Weights of a small GPT-style language model, trained from scratch on English Wikipedia.
Size: 22 layers, width 320.
Architecture: RMSNorm before each block, rotary positions, no biases in attention or MLP, untied embeddings.
Training: a variant of Adam for these matrices, 356M tokens, 5431 steps.
MLP neurons of a small language model. Each row is named by its layer, matrix (gate and up: input weights; down: output weights) and neuron, and shows model dimensions 64-255. Each number is 500 + 25 x the weight over its row's rms, rounded and kept within 0 to 999. Numbers have three digits each. A neuron's up and down rows have the sign that makes its largest values positive.
Before each neuron's rows, "fires after" lists the tokens most often just before its 100 highest values on Wikipedia text that the model never trained on.

fires after: "\n", "| ", "|", ":", "|---|---|---|---|", "1"
L19.gate238:506501489485523502483487511499470487476514496464473503481536508535447485487500471503505477437509493463488509495530519493539502522515490451489480558476475476542477535513461540513523450445546505511503540504514500481486467491507513440496470538499505516505513492548476512477468525484550498477477504517485526509516492509478504534518510506495503495482506532505534506522499496471470521511462508538525560528512537488487470522547493459508493532529518485457530533522464467532507495491492486533467516529458486520527512494479509483499533499517500502498560476521500494487501521490502497452
L19.up238:503503488473522529456509499469460484512516495509438492445501515536461498515471491487494491514498519499463521515528506503544502525510515468522463510458509483484487514501466496510533489526544501470514526507518481489502464486477544448501485499475535472522531514538506473486478499537497480494492448509496491478505475521516512501531504483532473486509462493490505525498521504515479509498486477506570557511542528471476475514539560477532533519467495477519447523560490542477488455488532506513504533543478509485495517511445491455536521524500552532515559492520510554523481544507472509486
L19.down238:506492510462527514454494564481496508497508446501486480457488555532529559498486489521474509528467480439470497513460485542500485515537488500498515483484559503502513498477501512499523519498460464525474520508504462476528504481452496495543485486495507497475504482503505441536523462501521528494503506502559509516507488521481516487515506483491527497473421506499481506500554481479524476511516455462516497469520459477458492494508507486490579460512463468540514484515516488518498512503506484475509482470526533497512554473475506469485477525519522514493513481492473496496505583500490519494

fires after: "S", ". ", "s", "me", "le"
L10.gate223:477529478501467509535490487498550493486508494475533477510475476504572446449557499483514476527512501519506514472487558511444503548508497498550527503496473461484520514454481521531482507494498504510476519497498488516512534437505510512485476477496529483499545497499495517521534497514510465504503542514494511521495488509438470477511454508503490499461554502547521497490546467528525501544516526563488525518477510474514462499502491458506480519472507531512485483473478520554453495482516532518474447517491501499484525510511493510484505487554472505509471507519515487483504484498487492496
L10.up223:516466511468514485479512494500463503442511479531453510451503518538510485532517483502493518458476475470476494509511493509537483490502518495503504430495500521475462493516526484517537464476538500509516488451472457515487449451487535458460529498549461497491512485489505515526453529504492495509484481514506474510459508483526537517508524500483552472539492511473497443540484510470461565519518504529501492486476461490546498527486527483512488477449499504515502533488519509487526497457466518521530492498468525493479496509490457479547511507504494496443546503537508516529478499502492528488
L10.down223:511488515486508513477493491469509486454526498499488460505517534526481501466511486507538510496481491520489514480493490496487505495487503536512473467472496503440502477493505509548538492490480497520516526497514454476511550494566507531490504529519478533453518518519470505534525526527455494526524496491520446551486483480467528577515514456514531492520504508488517484493504509492531474514495491529479531459507476475501516494511536522508516536523483501513503525481514477479553524481532470480557511492480511475485495512473504471507508491472466541454479492524542532520520539448490504534

fires after: "| ", ", ", "==", "- ", "ision "
L10.gate1278:484487511496479507515510464512532465501469531506491507516514494472537473499502562510493507467489487462459467523474503491462496468466537466528534519504473542517532473493504525498511517486478532518485515470528496502562489457485491483490533465505523462495485514493492461499503489524498491469511526502477500506561477543527499504500509527483446535535455471512506487487540512490498466464531521525502517471530512477477478509480467486503439500499496526522543461511460543475477472471524485524496484493533496519516506501489513528460507545453499523468497497484490503491529488539519459466
L10.up1278:498492513508492484520496523530488513544482541520524513455551506509504520453542509489499490483475504453517491511496496511497503488446494485484543474563486492456507512498530500490540546490495527546471477453501510520557489464508464481492512476522542503505483481471500517519520465502462517551477527499501533490516470506517469504479489501491507513492502502551483481486523488508484479534534527463565502480505462522508500510442459489522464500563521526526460495476521516498477520493477494526471490530531489497498468518497478526481515502480515497433511475510517482476499503500500514486
L10.down1278:500520543512495514523502491512475508497475454478467504460529527498496503493484508475490550478483492466488480496474481517524521473491458461477539514502468512524471444498529551478494481500465490479456532534538504526482522489496509499492507522492523501464511506507518497528478488489510536483523467528458519429475520482506510536540457546487529503531476449542514478459516515490517477515531524495517514480528513481504500543502482506497498487496497531509517416484510495470457507506507507500465443507463528511473499537499512506517475467466493505468481533514541461529575480509529486511

fires after: "==", ".", "|---|---|---|---|"
L8.gate212:514498515474463494513560499520536452509487503480534488527512534486515521505553457501498506495454523519484496497518501468544512505488488487521517503501510460474486488488469520485426477514515490455499556496509447511503495499541474462504525491510515503524474550485487506493462523468501501457543566480543526512517480499523528524514472483536499482471519549482494490505496547493492501516521501516527500473537530438471508521552464518493490542483442519450464538526509537534527523493495458498527517538490498510520518513491560473517507514504463478505532560487469492510471526505490546483
L8.up212:526514492507472515474534493525533434491471520498532495479562523431467511459517497497509550531495479526482499492532480521495452505488531456546518498507477503477510488508472493479471476492509564498513498483513518490486515510475486547474512523509495490517490577510545486499471528523509517479504499450520510477505517605533510497523458514494497510491544526510499486487504492499506520502498462534559522481495508443466492524478517490500520547485489508496479502552506520470522527520516500516538503557488490484565522448498530472485528523502474546491520510512481505516487497521484524475
L8.down212:492494522482508506515512502521483494506493374499515511534483512485540503471490475497505478508532502512489524543487490564518499512506528501468451512451491466509500467487442504490448508471525506504487512545519529494513533507489467490484496484538477494511523471474522478516493532474497501446513528510500498500511510515537530498514485513533501471465522545490491491527489480490500491505530492494477498514536520467472523537519478512560554528534448517473475508519500491489520482491500531487515504503482523496465485469479471476498516525527446501497540521500487492491505540492471502499

fires after: "| ", "- ", "(", "the ", "to "
L10.gate565:511516475484494479514524495507537457546537522500486510492472509499493502471496516552520536513535508487495545490494523480540524527482474506523521506485470449476508507499522516521529459480450505527489529535532496496465480491512531512488516500558477498488521529482522541491479480496500507499463447506526499508475527494488544472492491538490505504530480505523454494515494456511524492557511496499530484479519485511471492466482478486485522498515495477458528518505509526517535499501524472506508508482481537513538494523515513521486554443517526489502498516513482505512504480485489551443
L10.up565:454525514503445469511492514499491530490544488483516489507502500497513515489496577479484446494534470470519502497537511488510509472516512519491525504466476503498582516491505503478533494508482498533503507516560509471501489506491492521537523508521468514469543495495482560525531534492517501544476514477532471473497499511466515486501520568548515550513469516504457498494511508577524439526533531503449486515537492520497530453481501513530509495484504492457506471496512508522489498540540483483463518508556533527520483513517507529461511495524525521532496484474511471484527484523523526487
L10.down565:510485535517488478504464488470514466502511489492507525476517527479487495496497521500501463506506503479516514499547498484506490493487457517487502521479504505505519536514460515493479520473504534504533506525501483498502531514478460518500459518498494497507509515546501515531490481525489461538514511476519486525527460519518466505529479512531540524507480484520522513482553438518481478488481518518525524566498512473531431513541518519518466509515515467508483446510528484505489513530441523429505479491503463527458475469466523511500495530525465518497511478465517477492472486518526490552

fires after: "O", "N", "G", "E", "W", "D"
L13.gate37:512509466496500487499518509536506475493519541504508463460501486512482466487519557511488520488464514484467468504515526495493470527514530551510491483525512527499483510467474513533483464516489519503496480422480541511497511476493477498485533487471478525502522471488494550506522471567560501508487446513525588518519473536510497523474489511490510515493511549527475545495453516514476482517467520541496517487491497487506466463519455513504493469515482535545506490524520475497481507538477488537492526478528519491460473521527503448449513493523461490489500507495493494498503500543485481515
L13.up37:512480521490484484482489493489462531487507511523521471507508501494542490504473533559544528493458463512530510529512530460497507495533471511523527504421539534532504521477472495546493493499485508491475515509491495488571519491511458471509450464505544496490473495535513514515521511509523505511537483503479483478494457493464502486506481554479455481478487488516491503514508484504505508485522473528512513528515488486455519494559492500496464480464476487525503492503504473474517527523522520494509470440480490523469540475531470486517503501462539530511515484499507466508493508479522519504
L13.down37:492458482461485519516489502492508471547505513517520471478478519523534479466511523485519499509483440480508474499521506538486521553532504508482470520464551515501496530507503489535545444441478507491504506504500482507526498508512513560481541476504519481520495479520483509548474501511490514499521503503493514482488488517490517497454445497485476478501491569510434482479487493476520481533502512486461515486459502484489510577557484463507481508505508499485456512517524510517472481533498499495506518456499524509483522479510484504549494494501507484501445535499509495517543491511479476486

fires after: "| ", "Sh", "s", "ch", "ass", "th"
L13.gate595:503483502454501509498530521499513461519513503523504476486476534473501546474516497561462498483513546501509527505474499479511482498463488471542510535519524545504493559472477455492487505507533509515477495457507507518473479483542506529472477442476547502507540484517506460505513522537501482479509555517505479518484488502512504519529528499510503514527519543576465460516530494511484526545518486522530526495437481464484490495506516482501501506475505498540488483506438521500547502497484519525532488487485495513522477490499498498515506522505500477495479458531527568476484513530507542522
L13.up595:477519463520475522460503522506505533486495522482498499485490484518539520497505534512492477484492510529469494493530519475500488488527479434523457508457481504542495566506486484497494490543513511561493504481513459528472534550489470501509516516488530509513486511445548453510524486520492484490537527495474513517505464541506574498530487522505509506562483509514538539505522530476544495476520523443500519490509459513470543446501489510471537502500546503524471472530497484471535441492468519509492513511505507480546476531501520497506509515518522492468566485527498479500493567530490517514
L13.down595:542517464536518504528483490518492533493472472482459521485507514487480502547483519523494467451528541508490520461487516475505492484485535491488437486529437495465535531475526521483484507513484503515532484536548499544500522510503482543492521516501508489515480473466535484527503514511482506540505545465469480518478488516497494502537493469498532494543514544504508521506449488464506498493548478494483492478486463496499501481474504488497521535532499480470501483513453526469466494506452516494513549504542473529530506502505481493489468507530511517487561481496550507456484468524492486518

fires after: "|", ".", ",", "|---|---|---|---|", "di", "|---|---|---|"
L10.gate628:555447512476494506449538444496515436507480487468537510537483519484490513473519488474513480502459473484448495487535501509492522509474490512519478497514512482501450525473487522510511505496515514529486499488506504496476477486537507481466491510487526515494479508484497497470529487503497458481454484498476516494485539519514533498495512549474498453496503481504481480524524513481464518486519502509486516501508568459471462499445477474481498486536481455465471530487473532523499499497517482518497499538472525542531500515442491479511474520468512471476527513514454484470502493490463493446
L10.up628:551446510525497506438525457464498466498468483476496459516494509469510475493473501466497460525509455490459486470516529510472477518511527509495450509534491495509478503491481505514519494514561496502511499498497504445508519507537503479482503542523509506544471544472533475505502507482496474490472506480477540508494491504470538504531502538480484463483476473494519493496497491501447493463530463513483473484543523480482488530438514496509531511487437495467482533492470524485521481492495489509496520528470482530508535496472498499540459564486506489482510566483489461492482511506462489454
L10.down628:483520464505512498500512530494508512495480349494477485445509502501523568488520473513499540493542496531529508536472519543493447496509488503489516472495472520510503485514486533468484483504504521446504565529537496496551493531483502497454461465488508534496520457537493510498473506483508507508530502461527475504516485531527475469540470488548471520490483541501484524492502513511490480494499513506498523497485442492469487499545501509528529528490514509499491505533517483483524509495495542458505534498510490507452487511505508493512520531508491505503509512538511478490501523517490490490

fires after: "P", "B", "p", "T", "C", "inv"
L10.gate156:489501451484475498510487474484475470530515532475484513529496467471533536496510446538500496543520528510531487493516494542498495483461490496518538504496474467536458495494526465521492520516497471495475519471478503523525513457513494488490466479547465568451469507514470495482509492538517509516485474493537508498512510526467470526490483504492455508501430475495472474508513459522444481433503516507500547509455493481474506523534504506510491480517476499539511498488501503490479508540508487505507477463492557519505458492508538502493475475505462522535473475489475490514520531495509502488
L10.up156:476470498480468519497456496525463526519486508465484490479475502507513484524537524484480462493516465513411471494519465494518479479498505456493462568487515591477472489549501481523464504451509494538488512476488525472473506510481499531529502561479463512458496492477484499510500479525541488482505497476475445491509509524580466498451472489510497493522505490475463498487547489516540481482511502483472515519478479457510528516503509467528510531509473539515477508552536499502474490544474526470503529480464508505516489496504514520477497515519481510506520549481500487536463484500518500493
L10.down156:513485508491466501513513510502500521500498471513491480493525459497496541496524522510487515504500508499482517477521500483460488508484454473466448547470494511468482497485498489509504508539493532476501499464503476518522551556499501516490499515497519498473498533422505506498523469522520511503549507522521533542467487475553514505437512547524521489509544457470503544487526480524556461491505479460496538514472504483521495477467522503472509529520535482516496547502558521471508500477525497502472503478523491515557506491476499484457484499503501486469500459539517494507512529488504485453

fires after: "D", "sp", "W", "d", "ref", "T"
L10.gate292:443472476485495508457488504479474492546507540510531515468467515505512505507539522517491488496507470494467511476535522508511546532492519530508460508539489510484534489540512489596526489513468480500490498510555454477480507451483528488487498518506485536527509513464516509509493503515544513486474493496540539521485455545504473538520486530466522504538487507499442488513482481439493476491492532501473492488495495499507487496529504501482524485487493492501559559495494487478485501547498482519506548502507535489481522496493498510547503492509509495501485446505490474481525465531512575487
L10.up292:510488471488488533468494475478512550509474502498480533509517502531528529489490464516542536442503508496532474455474494545571528511495464507508486477483476523525464500470504495502483500538545513476515508476513468517476505478475466542497492438533503455464516490506506509490512472484484473497490485514506530507455525498477513509513507482558460428494502484509490485472474517455528481495516491476483503497460506507529439490517489522486484505483528487528454475517536454476497508494513495516521552489502517553472522507474505521521481479499517452460531476544570559515513510444499525482
L10.down292:499503503497499515535495507505490530470497548497503545497495486493497487472509462504525495469498461470517455513535507528538485478492477464504491511495501467555507507529548487540469462519511504518502514507524487505504451530509456537496502499495546470496523497484505488474456522516530494503496489475437508478453498479462511525508477519520494478546496510475488496448494472485492481534524488513497503503463462503535515525501528486536517504487493515536489507493495548533487492461493508547463503483508495520512522509523451527485499482529485460457470541524495558462503534537537484503

fires after: "\n", "0 ", "| ", "g", "T"
L19.gate465:507486479480506540498454501508475479481517510521514484486510504472492512495498453526546507496489565508516493486512449487530481503524486503484503522531523516522499489468483499493469531467528521461505501458495528488534511490525485496495478504512476500507546460507548514466506499483562459507469460476481511530508492482487457489443497446497512477521580560494470520475484459496458516461532558512537505502512505484477515475534494500480471471490512512503463475559488440508519505474486482508476515529494524564470466499514530497495496458525519466521531515545462534472474505532501517541
L19.up465:519459505483487496448521503517523496488471490556451475503513544449497507504419513549490542530491512497493523504470481504544495511533515534580493503508503522518497523503514531511498518484492548536520492491506528532499491513463518518478546490452510518489485533505537492484492454486455493554494494495497515519498561490502542486521523463441515510473472508492477502508481509535479482510528521489522512511497501498499510521497504463509540503492478512488509526533507540515482515511519470475486475503481477484500522478500499506515555503509546510512528472529500512500474499504504485477
L19.down465:477498520506441501518505494449495519481520533502515532452536490460484463506510483508480484512474511498544492490493516500485537529506492502490468517509460508477469495476493494499543485495472540511583508500551480493466490500547482483480485482472503479507512493511481454481513472493491508477489523487495500452507473482458506494509527525489475453539504485526489442496480528471513517507534513494485510506548504480513521474506502463522507509469491487478509505514473493531484523533475473519511498498508475452484518486481483523489484510566516473504479466495488476492509454479523478516

fires after: "S", "U", "J", "ue "
L10.gate186:490544496478505465477498502496458533489502491486503501498487520467507498507503538546497500486521504454469541526532524507540516480532490524576489503459508532566527528484493494489502508507509498535533513497478511489509492503527509531469492488497535517480487499470495468511482492489510530490530532520509461503490533508540499505512525511533472521456514499437488551518527493499531469493508474510536480451471507441535493527553547509533500507513509532507488480549498456497488512496474471497524496484511518523493549482534531516544524461488448525515459484502498536474490490489534521510
L10.up186:467472517545467494484510488506465569500479494513472513549498489547454514506501512477503482534500475491457512479510556512505520506498497505512500491493494505466509510475514507463544454515517459530495501516484503509452467445510511481480508499503531506490427460499476513539483512494547479489509512535516503485501516493471569506459488546461486465520517478515486486494498483492542515457466494513492486477456546549509512489437523483497513497491471461511499563515479520512491477500510418512519472530495468465537496488468496488502492501486500473454522474482478514455493502491563521474
L10.down186:497527483469482522451488479486499498509470538447526471492511502509535512580525526518506491506504493510547522532481479477513497486504449513503517485468532530500501443560517488484547481542506484469493471477481473543494481515515556539487488508480505505502509512513474518500498494497491495551513492503491477501471446494515487472488525476529474494500432497509532519507522520489481500504496474496518539468495466476510483529499520468521458468493482532493492494508484472484546472507483521565517529470522480487493505481527456495525535473479504527546475495492488485485494448495480488471

fires after: "K", "k", "W", "ish", "G"
L13.gate119:478485493536497478528509500505464521525543491498519468452496567454500498521505500500518516495466548505497531485478504502492486540506493481531513498548521555531499544498497516468509495473514500491522476464523529502480488509478515500503469490497491540535475543485491493472468531503505468464485534522513464500497491520514498516517517484526484503444494512534488453517580520549538505501535454498557504540471515432487471531535535464495532493502440538500539487498502549518523551469506516506515494518488497498460496489485453514491516505506519482498495496532476479462517508516454531515
L13.up119:502505527524470494499528516535484525465473480483473501532500510500470480508489459499443497468503459492486499482463508477489472509491507519496491508471491494518494506522491511474506507507472478544493537489503510517528489483486477502516536526477522452472520513500502441548514519507482464463509514460518482460499505549551495519476454499472474518522492477508484519500497503544517448485542525527504468476486513502494530473534527492525476485503511496521498544512467503485490473497493551470503458509523488540508498490545511492481488524509495529468465451504490550494498489478480508508
L13.down119:537491499532502514490492511523464461539477509507454515514533478518472516485507477514493462452514496511448543527522488447486480476486534528509446512521466460493500444466492506533474535521522505471503507492531496481548492485498463481491500509494525527548496486474511565529510479521474523513530486486528498501457483470456528478521491535462463533531456484480492453480534462478487488518505456496482514443502485457503508490516469510528478520485512522486531504527511515488501495485500524535502517495533472510525484481558522528497497489551506481494495511544498519524517467515458505538

fires after: "G", "g", "T", "h"
L10.gate1168:488508493465496519506520507569495514498516527498519504460516528493482508485466479496515495455470527525512460490536487493511463528539485478508460507538507436523527494464483498532524491438503528509462475475488489513546497506485497464488500473527467520506499500493514527489466512517493486482459498503466505490457489509461521497530512476532505529509504497524471502505539456498502482492523489511523527504511481497448519456510464513461481492519505526490543487529474516525517524531493486517532564490454508551439495558543514532483500491488453433490460511508502518468497536508488500503
L10.up1168:539472496490493485508469517472506464496492502485483490495513472498496520511503525519433508472520527477528483514525484510563552471508463523496515487471538531505527496473498482511454493493483491503535491466525499502485529504551494534480531526468525469527506525551524491478556490548518464499536507491502501513473529497484536452472522511508520531485471475512496529511540539525496483556526475470471525535482483485479492469535480491504523530491483492486503502495507502488537526527483497493509529494495490517496494514492497503492500536544490451486541520506543528530492471518489483491
L10.down1168:509493527574498512501489509495506487502511526482499497457514464517500496454475521503467504507510495492503453555554488506529508482505464490470508501461515512472526508479487537501496502477515490486496525486510490460542528568507528514472501485543509492503488524493454498511509517492476501513511475506482488535483504531509448484503487496496511482497451477503469496503519569550509518538554464533446499536462534496459527522487474536499440501545500497481487486505513506524488469517496542528477497501492550518483453512486539553504472517525466483514510524540492492504501513535490495500

fires after: "| ", "to ", "of ", "\"", "for "
L10.gate231:527511481488457532484481517493513530585490481530474517510497538521535482515482528522519552495536488512512527478484497488510506548525476480510522523474527510502489513489472502529491483514467511528519474464505510501504500476467558522445479505511473549498503467512485480468476495516546460518496477516573487505503522546483520542481484458505488490454459534561448503515486520501478456476495473492522498513456485488493434485475490477487535477533492511509479502565484506468497482495526516520538454491499503513509482502479490479484480475498507515492524471514502533483502552509484463477
L10.up231:501514454513496489546516495501491488492467499450507444547563530475504501481510498506508494493464498486501523449473464480476493521516487473479522505465538473542513538448494510515461480457466516509461463484535532489494477527518486484527489487556513492481492515502537522492476512486496511523537503510495483517499473531502516501505458503514492558507522497511514488481475529527535511529511499531537473493490480486537536475495500497503488503486461490476500502546512506502490487511490506505551496480486517488519497500540567481475497519475554526492507486440449533499496470515516501437
L10.down231:555509498517491516490483518460477533538509403509493490446479515496553481513465483489505526485523517502514515510532496479496503509547497499506498488496522513499505489503463520509503499486465519502510479499474484484521553511486512497475528522530493535493481474485510493476492489508493505503503470484515499518510541536505477534489484448502500455478497513515520482508517493485480492446509468506556503528533477511512485491472500492506536508535515501477505518508481466488508508480507531439512431515478490487503464520486479502462478495506455522484581497490534528477497519502485420478

fires after: "W", "B", "H", "G", "K", "Liv"
L7.gate481:474539473526516517530516544516475503489527512502497497517483510494513460504519502536484493530478510530481543524528491487542493508550527532479547499462516501480498497496478488559512478502490478499511514494528516476525554490470520491459489492483486546492492459525491483476483517476559520456477473540473501497522462514504485487506481472532528544523481560494475527521517540501482489478487555528496480505474511482487493492527531503496519527426476523536508539493491503472520524495498501504496502495459541489471484477545523475520578481511461510534511493517494513500513484507508474506
L7.up481:520565496497507507525498504508488531522505510532465480444504492499521496478507542548517509481518539522491541516504534506489507517577501489484498523454507446520492518512449551511490503503486520519489479490518541494540527513519453505510484545472511501495537504515474471491455526505481444527503532502509513437501474532511525507500489473502516522515485519503507515520546481517536482511483502505535473534451516538530470448537491469531505484433520527502507478508505482509501507476466496496495536488498453517492512465507510484502518456496504513494495479491505496479508498490521460489
L7.down481:554500447506515490509570478543456546469513458482476486449491494502488490435525511457467478504478513522502519516521507519483490482500497498493473520499492486517499506516466506530531502545479512498528477483496469503497527535511483520507496524474468507460494463496541539482492544473504503510533485497527509512523528515493497495543485522520499549473491534484536495490539501488460471538525503523497487507491514532539513452497517478483498538458492481497505539517518520487485473423546482488516469444497506502517476493552510505489520524507494486449500519514509469527495478472496496525

fires after: "s", "S", "Se", "C"
L13.gate1213:516509461520447512490492475488476487520563484485518524470511504528503542441569493515539480511470488519483477508537521508521519529522512479503521450511530514486488504490526470495465507484518513497477533482484525495478501502513521493526452534472508510448537491522501521489511561516485491540457498508493495519465523524456480528504490506510455502456537524505506492491482478472537530516469447498515511483477497490502509515532512478519529494504485537519480531501501489485486517542510546522512517519506523520523448498484503514480494420516469536508474489532534508480500483472500527458
L13.up1213:473470494512478524474501480523518490496490521523495539524476483518538467519503488464453494485523472508509502485451477455451505503502501484534517546516433473506479519502490490515530589539507501525501463455509518470529486492500486507518527534524511459501518509500515434504594485501501523447476485514521537490473481534506502512484480528508507482554499516542485465523516559554474511480507500498498502529502519512544462507494487516518466488527494500515471488470549475477498485493537471515491477501523508470545512501497465502461480516491506455472496484508460505500495503515478499467
L13.down1213:490457508517456461491473479470527467489565546491502507514451515549490467513565475525511499489526475524506523522499467494503487500482501499533478483518428527503495494467466527501491484490445501545530511522508521523475519537529494526467473531534512464492499497512526477529544476463470472511496523512521475471473499508437491502487515510475499460514472508510484472511507550536526517513459447492491501473516509492539460512490495548495510494556471524464461478524509482499502494517530514531528514524541499479513530524499496476505477491534507437518500500497500526494500532470482474515

fires after: "of ", ". ", "to ", "\n\n", "\n"
L7.gate329:510483476518508501538470524470549487489492506493539491480517493496499515506514462567532492538474543508483573513495511472481524498522454520492519469514546510495499496478513481516475509419491489480426505465498494507555449474513523526442471444527502536476498532500473515496479509524514469491516527545524483497531481539479497486468473485505492516457475521549508499505504529529496525540481507490526489496491504434468446467455502459476474530516496465527480533545477496524500521492520495494556489483506498545501505475518504490492527464465481530513494488510481483495543488472492501469
L7.up329:500525488476529508540475493442514497522450529498513512490542519539529512473502489521497477478505509493500511491509509472431503486527483498475545486465488502509516517469475501492504467448480511514494528497504500505533509452523511490496502487519482502505494443531487468459533472481510516522511493524499528492491493491498464511473500453538480477475506515514511488510472509501507485545496507518515536542527516522499475438466495509492501487528569503480482477520444444486442529504524525510533452524488494461495494507483523498495447505459521518479555475487532498492516494505500440489
L7.down329:510517519497484534507519508487504519520532352503475496502500506513509496532460513484491558489489501499508498503507482491493497502506497508487544511487487516509515487468452531497526502495464532515517524507508508491484540521506508483473515515488488517505469457487499508475514501515487505507483494482518512486502498555524448492495532488507511484520507516531475497520522498501483517484534489523524515491501500525494517497485482508495539479535535508475486516489495500503495510480452517406511480499485504487489482539490488501497474484473490510470547479500546488523492513507506389472

fires after: "| "
L13.gate311:492494464495478482539496485481494497509495518501528506489499549469508531473534507523494559504466566502492495440465524464530470515530532470523468539514498500491460548480464462517497515490491480545447518479512488507498444462518496487511520485514461513505521486494506486504488516510529488487523494513490520517510464528500523479481440467489495512481540574505463491512482494516488500533480505483504507460488468475440480505510470467464478493498436527517498491500476496497547468482525476528539493503469496487467501474540506463488494514563494526498541491528462506487484546520490498477
L13.up311:513450464516471495492522500522483499520510519495482469510552505512486532518476496495530538510505511519487494506494471478505493493477542453494488503496512517550493540454488497454466479526477512528479509504519512504498500494525511504488489513523522512480481463478525464504502485554517478477533484523486527510521481544545556491507488509477504501512490516470471513517449500513528496463518441471499498467479450446458498505492502460461525500500513492539481490541489470485501467495534507537554519465532487485515461502487458479493507526544513469460543466527486519547471544522476501482
L13.down311:524504473541474533514508507493471534496495442527518490484522543514481517551495504509506498524510508506486523497518475467503518480466555496509480478515537512508522535497515517487500506485517482535522516510515494540478482531466531508489523531508495502505478479447492490535514489523503503468535496478479480505513503518542487494533478478500505510521478529468476513523520505476511464483500499479471481507485465480515510504523502527516516492533455493518509502544478490490470503488486539493473501476519524477498476483502473489510481519521556492456541475498501502493488468534487505500

fires after: "| ", ", ", "in ", "and ", "of ", ": "
L19.gate257:470491479509480437491506517525476455536498516528499490523473529498455490472498488474502472488503483507554516509507497479514554517482487481466448493511505470487525470533490505500541505455506466476474548484510533439440501444497566509488502473548492525481507531477534534504488507507551460476524509535512488497525470537523541494523497550510524515494501533533456500497479454496486484529499522514467521478474533481482482479501490489486517512506488492456489477559531475496495490475450525506489510532497493490495502468540538467502547473509481510480522514533456530489486476453504507468
L19.up257:471478472457491467490527511511529455505498458500508506466495524498522511475499508451540477469499494494557497462523478480527498501493523516503485518476560577475519492477537501523500550519439512529513491503531463552485472512493503503491490488453499478488488521480510469504496490540491465476528515529520496537479511498505529517485481492510498462526496510515498442511477473504530496502509514492520500486419505519500454507504483474468497429482519509505552473537489531494481507476508496478451450530492490498499487483515500464496503486509567498582511470529454519496485488519519475476
L19.down257:532523490510532511513491460535452485497466548471544492499456510453492539513468466463510484481518548517518505488464503524474520483497504521484468489485494560508513499484506511448464501472510510488460485510503536487477490472526467466490503482475518512488507491437546488500497476497520512506513489500438471515493503505552518466540481514477526498496502508484472476491516520457426535520503519508497463497522531492473476509512494479467498472497515507497490515474502464506477528464525535537462509501480526504485473531534483513555462478479520517500561524460489530494488495489547491498

fires after: "| ", ". "
L10.gate705:494482512528465531472539490463475499535472502532543534505497533468498503505519494483491532483509497528473520517465495517510488492485496481533494504486538479474497464489495500483472470462528463448475495493521509512474470418484501513477485454511536513537466487502485506498488537488532476482490550483519470521524462540518509540495461540505429494513509499502498491522509501495508551489483471518529467474495473461484503483466500517492469516497475503542496453473465495463429489474481509506521504502532505468541481486510482485518482504496520500497476501487450491485527497504516512487
L10.up705:497507493532493484441516491514513510508515496494446483522514480490528487543473505502504465484490549514509496506489487471454466507460560518526509500513519453493494506529501508466485540533506462543514517483528510479478487526483502506525519526472527512529499555492513504525518459496473529498530497514493496452490538515455477531499503501461537522451507486504449521475477488473524520482450527524548472488461495537534485545501475523525529480513509541535495499555436465509549463473482449521517473478495509483513461504533490474487499522503494473511530505501507495456510482492477473509
L10.down705:551520516483508497506494462524482505540533509462523486499498534453531499470508483545502460533503522515500522508504497470494517521455495495503494526510498538503478527520506546504479482493537513493515496510532556498480503491476520514469516475530487493509513508436482516521472538513476499507531490517466458511496512526526480562507468469496582481463529467482485518523454496492490502543525525508526465470494491490508481532512549543519487487509512555461526490520499503450478504449493508555501512533479515524498502519459508515522533493521506476517501483507498526476494511472485473518

fires after: "tr", "P", "L", "p", "Tr"
L10.gate193:482501430485425505435485466514465494504494491542543536482526552554496497513540487470507554492489526498510481472512460516470515494509511481487541490540508509522499538498492473501465483485440492528500515492488489485510486522477531510522475512496481521522500545512492494496492515496556487524457541555519538498532487537534511540465490509449520498514483507536492523481481525526467481497459487502517495486479517523464503532475475511492527514481459502494504508534500502501488521550510487480500507499501530495496513452479502485457514472525504484476478486516498499544490468544510518494
L10.up193:525497487495533518494481488485467503507472495510506515468512490492523509509525504514550486473516477470464523507498476504506450517491507518495466532563503557463508459473491475536546452530523525456524503516488525467474512459512521542478506495531514527490480522482503528506492519515529504540457506494520477506488485511522472511502503488494471495479533543530503520482477441566522498495499500485485513494510494496488438532505474468530491514513489505511464523464494471447473505490477505505504518507486507520481514468509525503496481444530528493519498515515542515473492517476536480498
L10.down193:516498524535508468489508494504506499476485492490500489486485507479548515509496497483501524500503485520490546490479541503525474469485476474509501496504491491484486451535513520531542531507527480498479504493492512468481513523447496513479495509466534501416490488513494523493482511476492504482512462507509526484498525500521505491475527527531508517511444532495475503508518496476547466521494483428478552484499502486517479492428492540537465501513511518525530525490480496473516515485494497512500500451550490512522519515510539478553477477506523518471484505530529474494471525520523509490